config = dict(
    n_layer=8,
    n_head=6,
    norm='layernorm',
    attn_scale=0.177,
    bias='all',
    init_mimetic=0.7,
    optimizer='adamw',
    weight_decay=0.11,
    schedule='wsd',
    final_lr_fraction=0.0,
    train_tokens=112400000,
)
MLP neurons of a small language model. Each row is named by its layer, matrix (up: input weights) and neuron, and shows model dimensions 96-159. Each number is 128 + 24 x the weight over its row's rms, rounded and kept within 0 to 255.
A block is one neuron, or neurons of one layer that tend to fire together. After each block is what it responds to, as a language model described it from the Wikipedia text at the highest values.

L2.up138 [153 105  88 102 128 114 168 117 106 137 145  95 107 149 134 108 161 136 139  53 171 124 160 129 157 126 113 175 153 127 125 169 136 127 148 163 175 131 127 121 147 127 117 107 114 120 125 110 114 145 145 119 105 126 117 148 141 161  97 154 156 110 136  81]
L2.up299 [171  95  81 125 115 104 208 112 158 127 135 168 125 131 126 127 162 119 146  84 198 131 130 159 146 125 142 163 127 129 125 173 105 125 142 136 197  91  89 143 146 107  96 119 123 141 124 143 136 126 119 183 114 192  87 115 138 129 130 155 146 107 124 105]
L2.up634 [122  96  52  99 157 114 109 126 129 134 129 115 129 134 104  88 138 105 128  76 199 126 169 120 133 116  73 184 122 122 114 131 139 140 127 117 104 113  88 124 102 120 121 144 124 146 134 144 114 160 114 144 129  83 122 205 116 155 110 119 119  94 129 125]
L2.up708 [156  91 109 115 127 133 111 120  95 144 154  51 108 165 121 106 137 114  94  66 177 122 160 133 162  92 145 158 146 123 141 151 148 118 153  89 178 129 100 133 111 154 122 122 117 152 124 116 130 157 178 167 132 120 121 121 120 144 152 168 150 111 116 102]
Word "history" in headings

L2.up50 [130 106 186 122 122 114 115 146  78 104 134 109 145 162 154 176 105 118 135 149 167 108 135 112 124  71 141 106 134 138 136 119 118 143 144 157 122 182 124 120 136 163 131 120 101 112 116 149 160 104 122  62 140 103 119 106  97 119 126  85 100 135 158 144]
L2.up303 [127 112 182  98 149 119 129 143 113 130 131 145 123 137 140 163 108 137 125 114  75 114 153  99 168  90  86 153 138 151 121 124 125 136 154 180  93 161 150 118 146 153 143 139 120  88 134 133 126 128 143  82 127  90 124 134 152 146 103  97 127 134 157 123]
L2.up599 [127 124 164 108 137 115 145 153 156 127 128 127 114 105 138 172 131 148 116 147  10 121 124  58 170 152 112 121 129 127 121  94 159 129 138 137  91 142 174 119 151 131 125 127 117  98 123 129 147 112 154 104 130 109 126 129 189 146 110 108 145 129 147 114]
L2.up674 [101 104 187 123 151 121  80 141 141  79 127 139 105 129 129 148  91 113 140 132  70 122 138  99 140  99 104 118 131 154 107 114 129 137 125 146  71 142 167 116 138 141 150 152 112 104 135 142 108 105 123  85 135  85 120 121 117 119 109  89  99 140 130 159]
Table and infobox headers

L4.up66 [113 137 109 132 137 105  98 111 170 115  76  97 122 130 167 148 171 135 111 106 148 131 112 129 120  98 135 125 125 119 141 127 137 153 117 177 161 127 141  83 153 128 141  69 141 136 109 124 110 163 125 116  88 130 128 123 131 182 154  98 109 114 111 142]
L4.up67 [130 125 139 129 130 109 131 132 110 157 117 100 129 150 145 127 140 113 125 174 111 127 126 114 121 121 129 164 121 173 108 123 137 107  92 135 152 115 133 124 157 114 121  88 165  90 134 153 139 139 172 123 128 132 138 134 104  96 118  82  81 124 167 114]
L4.up104 [ 83 149 109 126 131 133 108 130 151 146  85 107 115 127 116 161 102 135 102 157  97 109 145 123 114 131 113 155 165 104 105 143 146 132 120 157  93 133 112  87 114 133 161 140 114 152 152 119 109 132 135 112 123 121  65 185 144 130  78 133 112 160 141 110]
L4.up146 [ 55 134 100 126 153 140 138 141 151 122  79 118  95 149 156 153 152  78 115 139  89 126 110 135 115 144 129 126 135 134 122 150 106 127 116 155 137 136 135 135 112 113 127 139 118 144 118 113 125 114 144 118 123 142  86 143 121 125  96 128 109 161 108 115]
L4.up149 [ 93 123 146 118 149 116 159 143 139 174  91 142  96 124 154 149 117 135 169 134 157 134  99 131 137 127 123 138 120 137 133 141 147 127 136 157  87 118 127  89 131 102 148 104 162 132 117 123 130  88 136 122 153 106  75 135 133  73 128  96 103 149 161  90]
L4.up215 [ 92 164 115 126 153 113 106  76 132  81 103 138 118 126 129 175  74 106 147 110 114 138 139 135 123 126 125 127 139 137 125 119 156 127  86 153 133 118 113 143 140 147 121  98  89 140 123 154 151  83 134 116 149 137 123 146 124  97 126  99 149 196 105 100]
L4.up436 [ 91 119 121  99 182 126 102 151 177 100 114 127  91 143 154 132 103  89 163 158 116 120 101 126 134 145 109 118 172  95  86  99 100 127 127 123 149 118 140 116 143 112 114 147 113 144 126 134 122 101 144 120 136 135  87 141 116 111 101 127 165 149 177 110]
L4.up648 [ 92 146 142  93 125 109 123 127 123  97 116 144  83 120 109 147 139 102 126 130  85 120 131 128 127 140 115 128 130 132 103 116 122 115 109 176 118 192 130 175 123 112 155 127 105 130 126 144 122 135 130 117 145 127  76 147 107  74  82  83 171 160 104 109]
Verb-negation slot and headings

L5.up250 [142 117 142 146  97 166 134 134  90 134 156  93 105 114 129 130 147 130 155 103 120 121 110  98 130 131 128 150 142 117 141 104 120 117 107 110  78 127 141 136 125 148 146 124 127 137 136 127 114 137 138 111 114 121 130 122 139 166  89  86 116 116 140 124]
L5.up634 [ 81 131 140 164 151 118 102 163  99 142 124  95 119 120 121 151  86 127 101 127  91 137 115  94 128  92 112 155 125 121 111 102 130 104 122 109  87 146 146 164 154 114 144 135 143  94 141 126 135 116 110 109 132 126 127 171 119 148 159  92 122 110 160 102]
Indefinite article "an"

L5.up315 [ 84 179 124  90 102 112 134 139 108 102 159 150  97 185 156 111 147  88 150 123 151 131  93 129 101 152 121 124 124 143 108 148  67 123 148  94 151 141 102 110 153 175 109 113 118 155 106 133 146 174  99 101 126 111  97 147 111 129 129 155  81 133 119 184]
L5.up514 [114 172 120 135 119 110 132  96 102 149 138 142  98 174 150 133  80  92 100 134 139 137 141  97  89 103 109 141 140 133 137 105 133 113 145 135 129 136 107 102 151 191 134 130 167 112 128 163  96 159 163 116 115 156  94 139 137 154 140 138 103  93 105 157]
Election-table cells and initials

L4.up4 [ 93 133 153 109 126 110 111 113 122 128 106 104 119 157 130 134 115  72 127 148  99 106 138 122 100 131 121  95 157 121 124 129 114 134 155 106 148 159 139  93 135 142 154 111 123 140 144 125 116 173 122 107 161 101 100 137 169 142 100 144 115 141 176 140]
L4.up43 [132 166 131  86 159 107 145  76 155 147 130 174 146 138 139 141 163 111 141 115 121  99 151 147 140 112 106 117 120 115  99 108 151  98 101 143 129 134 119 132 131 130 175 184 109  75 129 147 160 108 167 131 129 139 125 107 149  95 112 112 143 156 110 131]
L4.up89 [145 118 142 114 111 110 123 151 131 118 107 120 109 135 168 152 115  85 128 111 107 108 134  94 118  92 128 118 141 157 148 129 129 159 167 130 123 139 155 106 148 145 128  84 134 145 135 135 100 133 156  90 122 104 144 103 117 153 132 112 108 134 156 184]
L4.up127 [107  99 145 140 154 108  78 147 154  83 113 105 135 173 144 121 142 134  92 154 142 119 122 104 100 150 156 113 123 142 151 145 176 130 127 139 161  86 139 109 145 156 121  73 118 122 123 138 121 178 153 115 102 140  87 114 169 165 105 121  69 139 122 135]
L4.up162 [123 134 133 126 141 133 125  90 133 105 129 122 155 167 131 149 165  98 102 159 120 121 118 107 133 131 120 106  99 110 128 108 140 142 111 128 140 148 119 108 138 114 137  65 150 109 126 126  69 148 137 119 140 126 124 107 162 155 114 112 113 133 134 163]
L4.up374 [131 138 117 132 155 131 102  55  77 150 125 131 125 132 112 135 165 122 130 136 109 123 121 152 114 140 128  99 113 140 119 108 120  98  86 124 179 138 128 130 129 116 129  99 107 125 120 156 132 112 132 135 136 122 146 123 118 126 134 127 128 120 143 112]
L4.up485 [147 116 145 132 127 111  90 116 116  76 109 149 100 132 134 144 127  85 172 139 127 106 124 102  64 135  69 133 139 105 133 155  94 182 136  77 125 117 154 139 105 102 127 165 112 138 112 142 116 136 140 142 130 140 114 181  99 113 106 129 113 131 179 123]
L4.up727 [117 160 157 100 157  75 110 104 130 100 135 113 145 185 110 166 136 127 147 115 116 127  75 133 125  98 133  86 116  98 111 119 128 156  66 115 123 113 102 148 156 136 193 172 124 127 151 152 118 141 162 131 143 138 112 121 144 121 145 139 142 152 131 129]
Sentence-initial subject pronouns

L5.up234 [140  78 125 137 156 134 130 100 134 117 133 149 126 156 166 167 101 128 131 162 107 113 105 144 133  92  88 159 159 132 134  86 125 205 103 151  92  91 118 121 132 144 169 107 126  97 128 172 113 142 134 121 174 113 128 150 147 153 136  73  93 151 158 144]
L5.up555 [169 101 158 131 116 119 113 167 115 101 143 153  83 182 131 112 134  86 171 143 123 134 138 134 100 112 112 153 138 105  81 136 132 161 106 142 103 116 125  87  90 152 144 116 153 105 133 102 139 127 154 132 148 109 111 181 101 105 128 151 112 154 134 117]
Sentence-initial subject tokens

L5.up182 [127 151 116  72 133 106  98  76  84 103 129 114 123 113 128 133 122 128  81  97 133 143 139 143 100 133  76 140 119 111 107 118 139 126 146 158 142 111 128 122 123 145 105 144 131 185 116 132  75 145 125 117 115 133  94 114 126 136  99 157  84 157 149 126]
L5.up327 [110 119 131 105 144 110 124 145 133  69 134 124 103 116 178 150 141 106 112 157 140 127 119 153 168 136 132 143 143 110 132 122 119 186 116 156  86 131 138 118 159 117 130 116 126 172 111 114 133 157 151 109 147  90 103 117 129 129 111 127  85 137 131  86]
Table header separators

L5.up412 [ 95 115 180 128 139 109 155 108 129 102 121 142 126 151 156 110 116 119 137 133 138 116 144 110 100  95 154  86 146 153  94  83  71 106 115 121 171 154 134 109 109 136 136 170 137 179 136 106 131 169 131 121 130 124 117 153 133 121  99 158 119 141 118 101]
L5.up597 [102 127 112 129 109 158 135 106 140 106 185 149 144 143 134 114 161 130 116  96 145  80 132 126 111  87 137  95 166 140 138 127  99 156 112 172 152 112  97 112 129 145 111 128  78 120 162 110 121 155  62 112 184 138 100 104 137 146 142 128 148 142 164 144]
Word start after parenthesis

L5.up523 [ 77 113 114 137 121  64 108 112 137 133 140 149 134 125 142 150 148 116 152 104 131 138 125 146 126 103 120 106 176 110 132 113 140 125 119 127 151 142 141 121 143 124 116 144 149  80 135 153 116 106 130  96 129 136  93 181 121 142 113 110 124 136 119 104]
L5.up687 [134 129 125 126 115  94 134 110 129 124 133 133 125 149 118 155 115 137 156 106 130 136 113 119  88 147 116  66 122 130 154 145 107 121 112  89 143 172 174 138 175 133 132 116 109 129 117 125 117 176 210 106 127  94 120 141  61 135 107  97 113 138 145  96]
Word completions and units

L2.up118 [131 112 117 150 135 109 131 142 133  70 124 120 127 139 110 141 164 132 144 109 155 127 162 152 136 118  99 128 122 133 126 141  80 168 115 158 129 159 137 147 133 131 129 121 109  94 150 117 100 152  93 151 103 102 131 161 164 123 132 145 130 145 167  99]
L2.up342 [ 91  92 112 137 140 144 144 139 118 100 121 165 121 136 133 109 124  84 132 137 164 131 132 136 112 107 105 146 131 124 106  88  97 170 125 106  67  81 119 117 127 111 146 148 108 118 127 154 159 115 120  94 119  99  92 171 117 140 132  88 112 106 108 124]
L2.up345 [ 88 120 100 178 112 120 200 138 113  73 125 169 145 130 152 124 157 143 154 153 145 122 123 142  81 127 121 109 127 130 123 127  72 178 105 106 141 154 166 135 133 120 112 100 124  86 128 139 132 117  87 109 113 135 112 157 143 122 143 113 107 155 148 116]
L2.up724 [106  87  91 144 149 102 106 130 160  60 105 131 121 105 137 112 118 113 136 105 161 131 124 129 102 146 111 135 125 119 131 120 101 155 103 127 127 159 120 136 109 124 145 148  99 130 138 138 124 116  95 138 122 113 110 131 128 121 103  86  95 123 142 158]
Total rows and word-pieces

L2.up71 [156  89  86 170 117 163 125 134 157 138 113 128 141 113  94 128 189 144 163 119  97 119 144 150 136 151  94 170 126  89 123 126 143 119 101 175 140 118  83 140 121 115  99 120 164 130 120 117 110 120 111 163 137 138 121 173 119 149 105 130 128 160 154  51]
L2.up261 [162 103 144 132 147 107 102 168 192 104 115 150 140 137 124 153 161 139 122 130  43 128 111  78 192 142 151 142 104 104 154 136 125 136 144 182 139 146 171 131 156 118 150 141 104  94 116 114 120  97 123 121 126 147 121 123 182 141 100 133 145 134 153 107]
L2.up332 [106 129 140 159 113  96 139 121 128  95 131  94 123 134 107 160 211  85 122 144 151 127 123 147 106 147 154 108  91 126 147 157 101 196 129 153 156 150 142 135 152 130 123 107 114  86 124 124 110 139 143 119 123 123  95 141 152 147  90 148 130 141 151  80]
L2.up671 [165  97 162 160 124 128 112 156 125 107 120 131 134 177 115 148 197 128 122 129 132 136 109 148 159 108 165 120 123 117 149 142  67 130 139 168 167 128 160 145 148 126 149 133  96 110 124 116 128  97 140 142 110 138  99 124 144 130 149 177 156 150 132 100]
Section heading end markers

L4.up69 [ 83 173 143  91 151 109 128  45 133 100 143 124  61 109 125 109 135 146 112  72 159 134 121 111  99 154 102 135 139 107 163 130 155 109 126 150 100 125 140 129 137 127 174  99 169 160  97 134 107 155 117 130  75 131 124  94  98 120 116 133 100  94 185 137]
L4.up173 [ 97 136 170 119 156 104 106 120 112  66  83  82 123 149 144 139 104 124 127  86 130 114  98 116 137 141  89 125 138 139 120  87 138 114 155 153 111 135 135 147 135 124 163 154 117 146 141 130 131 123 115 126 112  87 146 130 155 147 102 138  92 130 135 128]
L4.up368 [ 96 150 116 136 119  85 120 132 148  97 100 166  95 142 154 161 102 114 139 101 159 137 134 104 130 109 114 141 135 104 138  83 153 173 155 130 109 141 134 135 142 136 168 160 131 130 135 148 124 114  93 126 184 106 112 169 130 174 122 119  72 151 117 176]
L4.up416 [ 79 123 157 102 149  87 126  87 149  73 143 137  97 125 141 133 107 128 119  73 136 116 166 107 116 157  92  97 155 122 167 124 150 122 110 133  70 118 126 109 132 132 158 125 131 123 120 138  93 127 124 131 103 144 137 127  87 134 126 162 122  96 147 127]
L4.up458 [116 105  94 114 120 126  93 103 101 108 126 110 135 153 129 128  72 138 129 100  93 149 115 105 130  98 137 160 124 130 123 123 119 151 149 129 120 143 118 145 154 175 111 127 147 115  83 119 101 158 158 117 139 132 138 178 144 124  74 124  78 120 173 136]
L4.up573 [ 93 137 131 123 150 104 112 110  89 129 113  86 100 139 144 121 119 101 122 116 139 143 103 108 102 121 101 143 128 150 129  79 188 156 160 138  89 168 168 121 120 105 178 151 123 125 131 104 154 153 135 127 125 114 130 112 156 143 128 109  71 123 146 110]
L4.up696 [117 104 132  95 134 104 116  96 112 136 125 104 119 125 162 164 134 136 134 127 161 117 135 104 109 129  73 179 149  92 102 102 128 155 152 142  77 134 131 118 119 155 153 113 172 107 147 130 135 100 146 113  90 114 120 131 167 142 104 103 115 135 131 152]
L4.up723 [ 81  85 145 119 108 131 150 172 129 150 146 159 122  98 168 119 140 122 140 162 110 124 110  93 142 160  83 136 112 136 134 109 128 176 124 129 116 108 117 168 110 129 121 161 139 111 118 132 127 162 153 128 166 129 105 135 125 149 100 173  98 116 106 118]
Table and list line starts

L4.up40 [113 158 123 137 151 110 153 136 157 136 191 160 118 148 148 120  93 107 123 160 131  99 159  99 131 113 113 131 134 156 121 138  86 114 122 139 106 129 107 130 147 109 125 111 150 124 119 125 145 141 107 122 144 137 122 141 136 186 141 175 112 130 110 142]
L4.up331 [123 107 107 158 116 125 149  93 115 138  68 155 110 122 115 123  88  99 133 123 112 139 159 105 129 110 141 130 131 112 161  99 173 141 100  91 127  97 134 146 122 143 124 130 128 150 147 147 138 114 105 124 130 137  99 136  85 144 125  98 141  62 136 159]
L4.up373 [129 125 176 104 124 110 125 141 108 117 120 133  85 149 166 149 135 117 169 126 122 112 155 114 116 126 113 110 128  64  82 120 125 135 121 140 157 157 120  88 159 140 133 144 137  88 136 125 114 135 138 105 159  68 145 103 115 143  85 137 132 177 117 175]
L4.up594 [146  90 116 135 125 151 128 175 150 158 114 191 136 147 152 139 125 131 132 142 114 135 170 105 158 131 140 144 136 152 137  96 100 148 116 132 129 126 193 123 148 116 109  79 130 134 113 119 160 123  84 114 194 120 141 147 174 118 146 126 140 135 116 113]
L4.up602 [ 75 125 126 138 136 116 150 151 140 134 195 138 112 122 182 126 131 124 122 124  99 127 112 103 122  89  80 162 211 110 142  63 156 145  91 151 104 120 120 106 122 119 133 112 111 147 122 119 115  87  95 134 138 138 101 136 119 129 126 136  98 105 137 100]
L4.up611 [123 164 118 133 128 162 144 119 105 160 119 152 147 156 122 151 118 133 100 125 118 110 163 140 120  85 146 108 160 138 138 138 123 159 120 129 143 149 148 135 154  93 119  94  95 139 118 129 145 129 148 102 154 140 155  65 110  94 157 143 137 114  91 116]
L4.up634 [108 169 114 113 150 119 154 156 129 104 178 139 122 108 141  96 122 138 151 103 118 146 136 118 121  86  97 110 108 134 140 117 131 124 145 118 174 131 115 113 150 113 113  96 120 120 155 120 149 109  93 117 130 146 147 161 120 182 156 146 139 115 132 164]
L4.up747 [120 114  99 142 149 101 136  92 133 158 117 126 134 122 157 164  91 132 135 105 160 134 121 136 164 135 116 152 181 138 133 121 117 129 122 125 132 122 119 163 140 110 158 129 100 167 128 133 146 157 134 106 153 149 145 104 188 156 132 129 126 158  98 148]
Table column headers

L4.up45 [143 118 118 124 130 116 126 107  91 168 124 122 144  84 106 129  99 105  98 117 148 122 163 138 109  95 131 107 133 122  96  98 108 118 131 175 137 131 118 104 112 103 174 123 166 120 119 161 104 119 136 126 112 143 182 131 154 139 116 101 101 110 202 132]
L4.up73 [122 123 170 112 135 124 173 139 118 120 154 181 103 164 144 123  84 140 148 107 126 131 170 105 145 150 126 153 139 127 154 172  99 108 163 146  80 114 141 143 130 147 160  61 153 104 113 121 106 129 137 119 108 124 114 163 118 153 120 116  99 155 127 140]
L4.up74 [143 105 172 132 112 145 152 111  89 116 140 173 131  98 116 102  86 152 124 110 152 141 162 129 130  84 127 145 130 137 128 140 140 117 116 149 137 143 127 131 120 143 110 108 160 114 129 121 136 136 147 130 164 116 111 156 140 115  91 112 123 125 198 116]
L4.up82 [148 124 113 147 130 127 134 101  91 142 173 100  97 119 127 161  86  90 126 137 101 130 134 137  88  92 134 150 139 134 157 162 123 132  99 164 130 160 174 126 154 134 147  57 134  89 140 143 129 110 118 110 124 130 113 179 154 158 112  88  97 141 140 134]
L4.up151 [124 110 192 124 133 131 172 127  71 139 115 185 138  98 127 151 154 101 133 139 105 138 128 121 153 118 112 140 109 127 107 122 145 131 104 151  81 114 154 110 149 111 150 102 137 104 130 122 135  76 124 122 147 128  96 188 151 120  93 123 121 114 168 178]
L4.up377 [137 116 157 111 130 107 138 136  92 123 158 115 106 139 143 145 107  96 119 116 106 142 119 103  93 106 126 162 119 139 131 147 164 131 156 129 125 116 147 167 134 122 157 123 195 118 117 141 131 135 172 122 109 122 110 176 143 139  85 122 108 142 131 133]
L4.up505 [110 140 127 123 126 142 129 111 103 133 140 166 131 122 120 122 122 106 121  72 153 116 106 142 116  77 140 117 150 104 133  86 166 157 124 123 106 137 151  88 136 157 169 105 152 112 112 110 139  91 102 126 102 150  95 176 147 149 138 141 136 105 136 107]
L4.up666 [160 116 168 133 119  95 147 112 107 160 118 102 111 134 136 158 101 105 118 136 152 135 147 100 108 101 130 158 144 128 146 147 137 146  87 140 127 140 134 127 139 118 149  97 189  96 145 136 141 167 104 122 131 119  86 161 172 156 129 151 134  87 173 177]
Abbreviation periods and fragments

L5.up37 [118 109 155 136 151 135 106 140 113 108 107 121 132 121 157 165 118  94 123 156 114 145 125 139 146  83 123 131 156 146  95  94 123 102 133  70 122 190 122 131 138 130 142  96 138 136 130 136 137 124 107 123 146  85 119 189 105 107 113  72 150 145 111 121]
L5.up506 [134 151 117  87 119 117 116  81 138 116  85  89 132 150 125 137 146 104 153  78 110 128 115 140 125 148 107 111 147 133 128 124 113 134 144 179  88 188 148 125 106 109 180 122 119  91 147 115 127 134 141 111 102  90 118 151 106  83  92 103 151 154 115 123]
Verb-complement links

L4.up139 [165 187 128 106 117  87 133 158 115 150 136 107 128 139 134  98 134 136 133  99 144  91 131 145 105 119 172 116 138 178 174 131 142 111 118 120 160 114 147 112 134 118 135  77 151 155 128 132 126 178  96 123  54 116 129 119 103 134 128 128 127 114 115 139]
L4.up186 [116 111 158 141  97 109 141 118 118 127 163 107 108 132 143  95  87 116 154  91 155 158 139 120 137 111 134  74 163 171 114 143 118 136 145 127 157 159 116  91 102 123 135 126 140 153 127 128 156 178 112 114 133  75 114 125 109 152 147 134 139 183 110 100]
L4.up196 [121 119 158 113 134 103 121 180 171 105 138  99 117 154 118 117 116 135 131  90 144  96 130 152 121 125 158  97 146 146 132 153 119 107 155 104 103 151 128 105 137 103 134 142 122 149 153 146  83 187 121 118 126  94 125 104 104 120  96 115 136 145  95  99]
L4.up295 [105 164 130  93 141  97 137 164 152 147 143 144 105 183 150 103 139 149  98  92 130 112 188 130 133 116 152 110 136 151 110 137 155 122 120  94 119 152 158 140 130 114 155 101 112 140 101 101  71 148 141 121 133 105 103 103  98  98  84 131 134 146  98 125]
L4.up420 [119 140 158 140 121 102 136 112  92 126 154 102 105 213 121 138  90 136 143  95 117 106 127  95  84 120 157 105 112 137 139 133 146 117 117  97 129 177 151 153 146 112 121 176 148 113 140 127  91 169 119 125 136 122 141 130 153 174 131 140 119 120  87 120]
L4.up528 [139 133 118 116 152  93  85  99 138 117 140 106 174 119 174 101 135 110 106  99 122 122 116 141  83 106 172 129 119 149 138 143 147 139 113 106 165  93 105 111 133 125 174  71 148 155 141 146 112 174 111 119 135 159  95  95 148 143 128 118 149 152  91 127]
L4.up668 [128 162 124 139 130  98 125 125  96 101 145 121 121 162 114 134 135 115  98 102 120 134 131 118 146  91 155 119 109 116 142 130 156 105 112  87 141 157 126 110 177 140 161 172 112 159 121 144 100 147 133 107  83 122 117  99 113 135 126  58 147 118 119 115]
L4.up692 [107 101 148 119 157 101 167 137 122 118 158 148 102 136 158 120  91 136 157  89 143 125 144 127 147 110 153 125 154 155 133  28  86 123 142 154 112 138 110 122 140 142 165 129 164 155 126 129  89 164 111 110 105 150  98 109 139 112 104 145 118  87 104  91]
Inside parentheses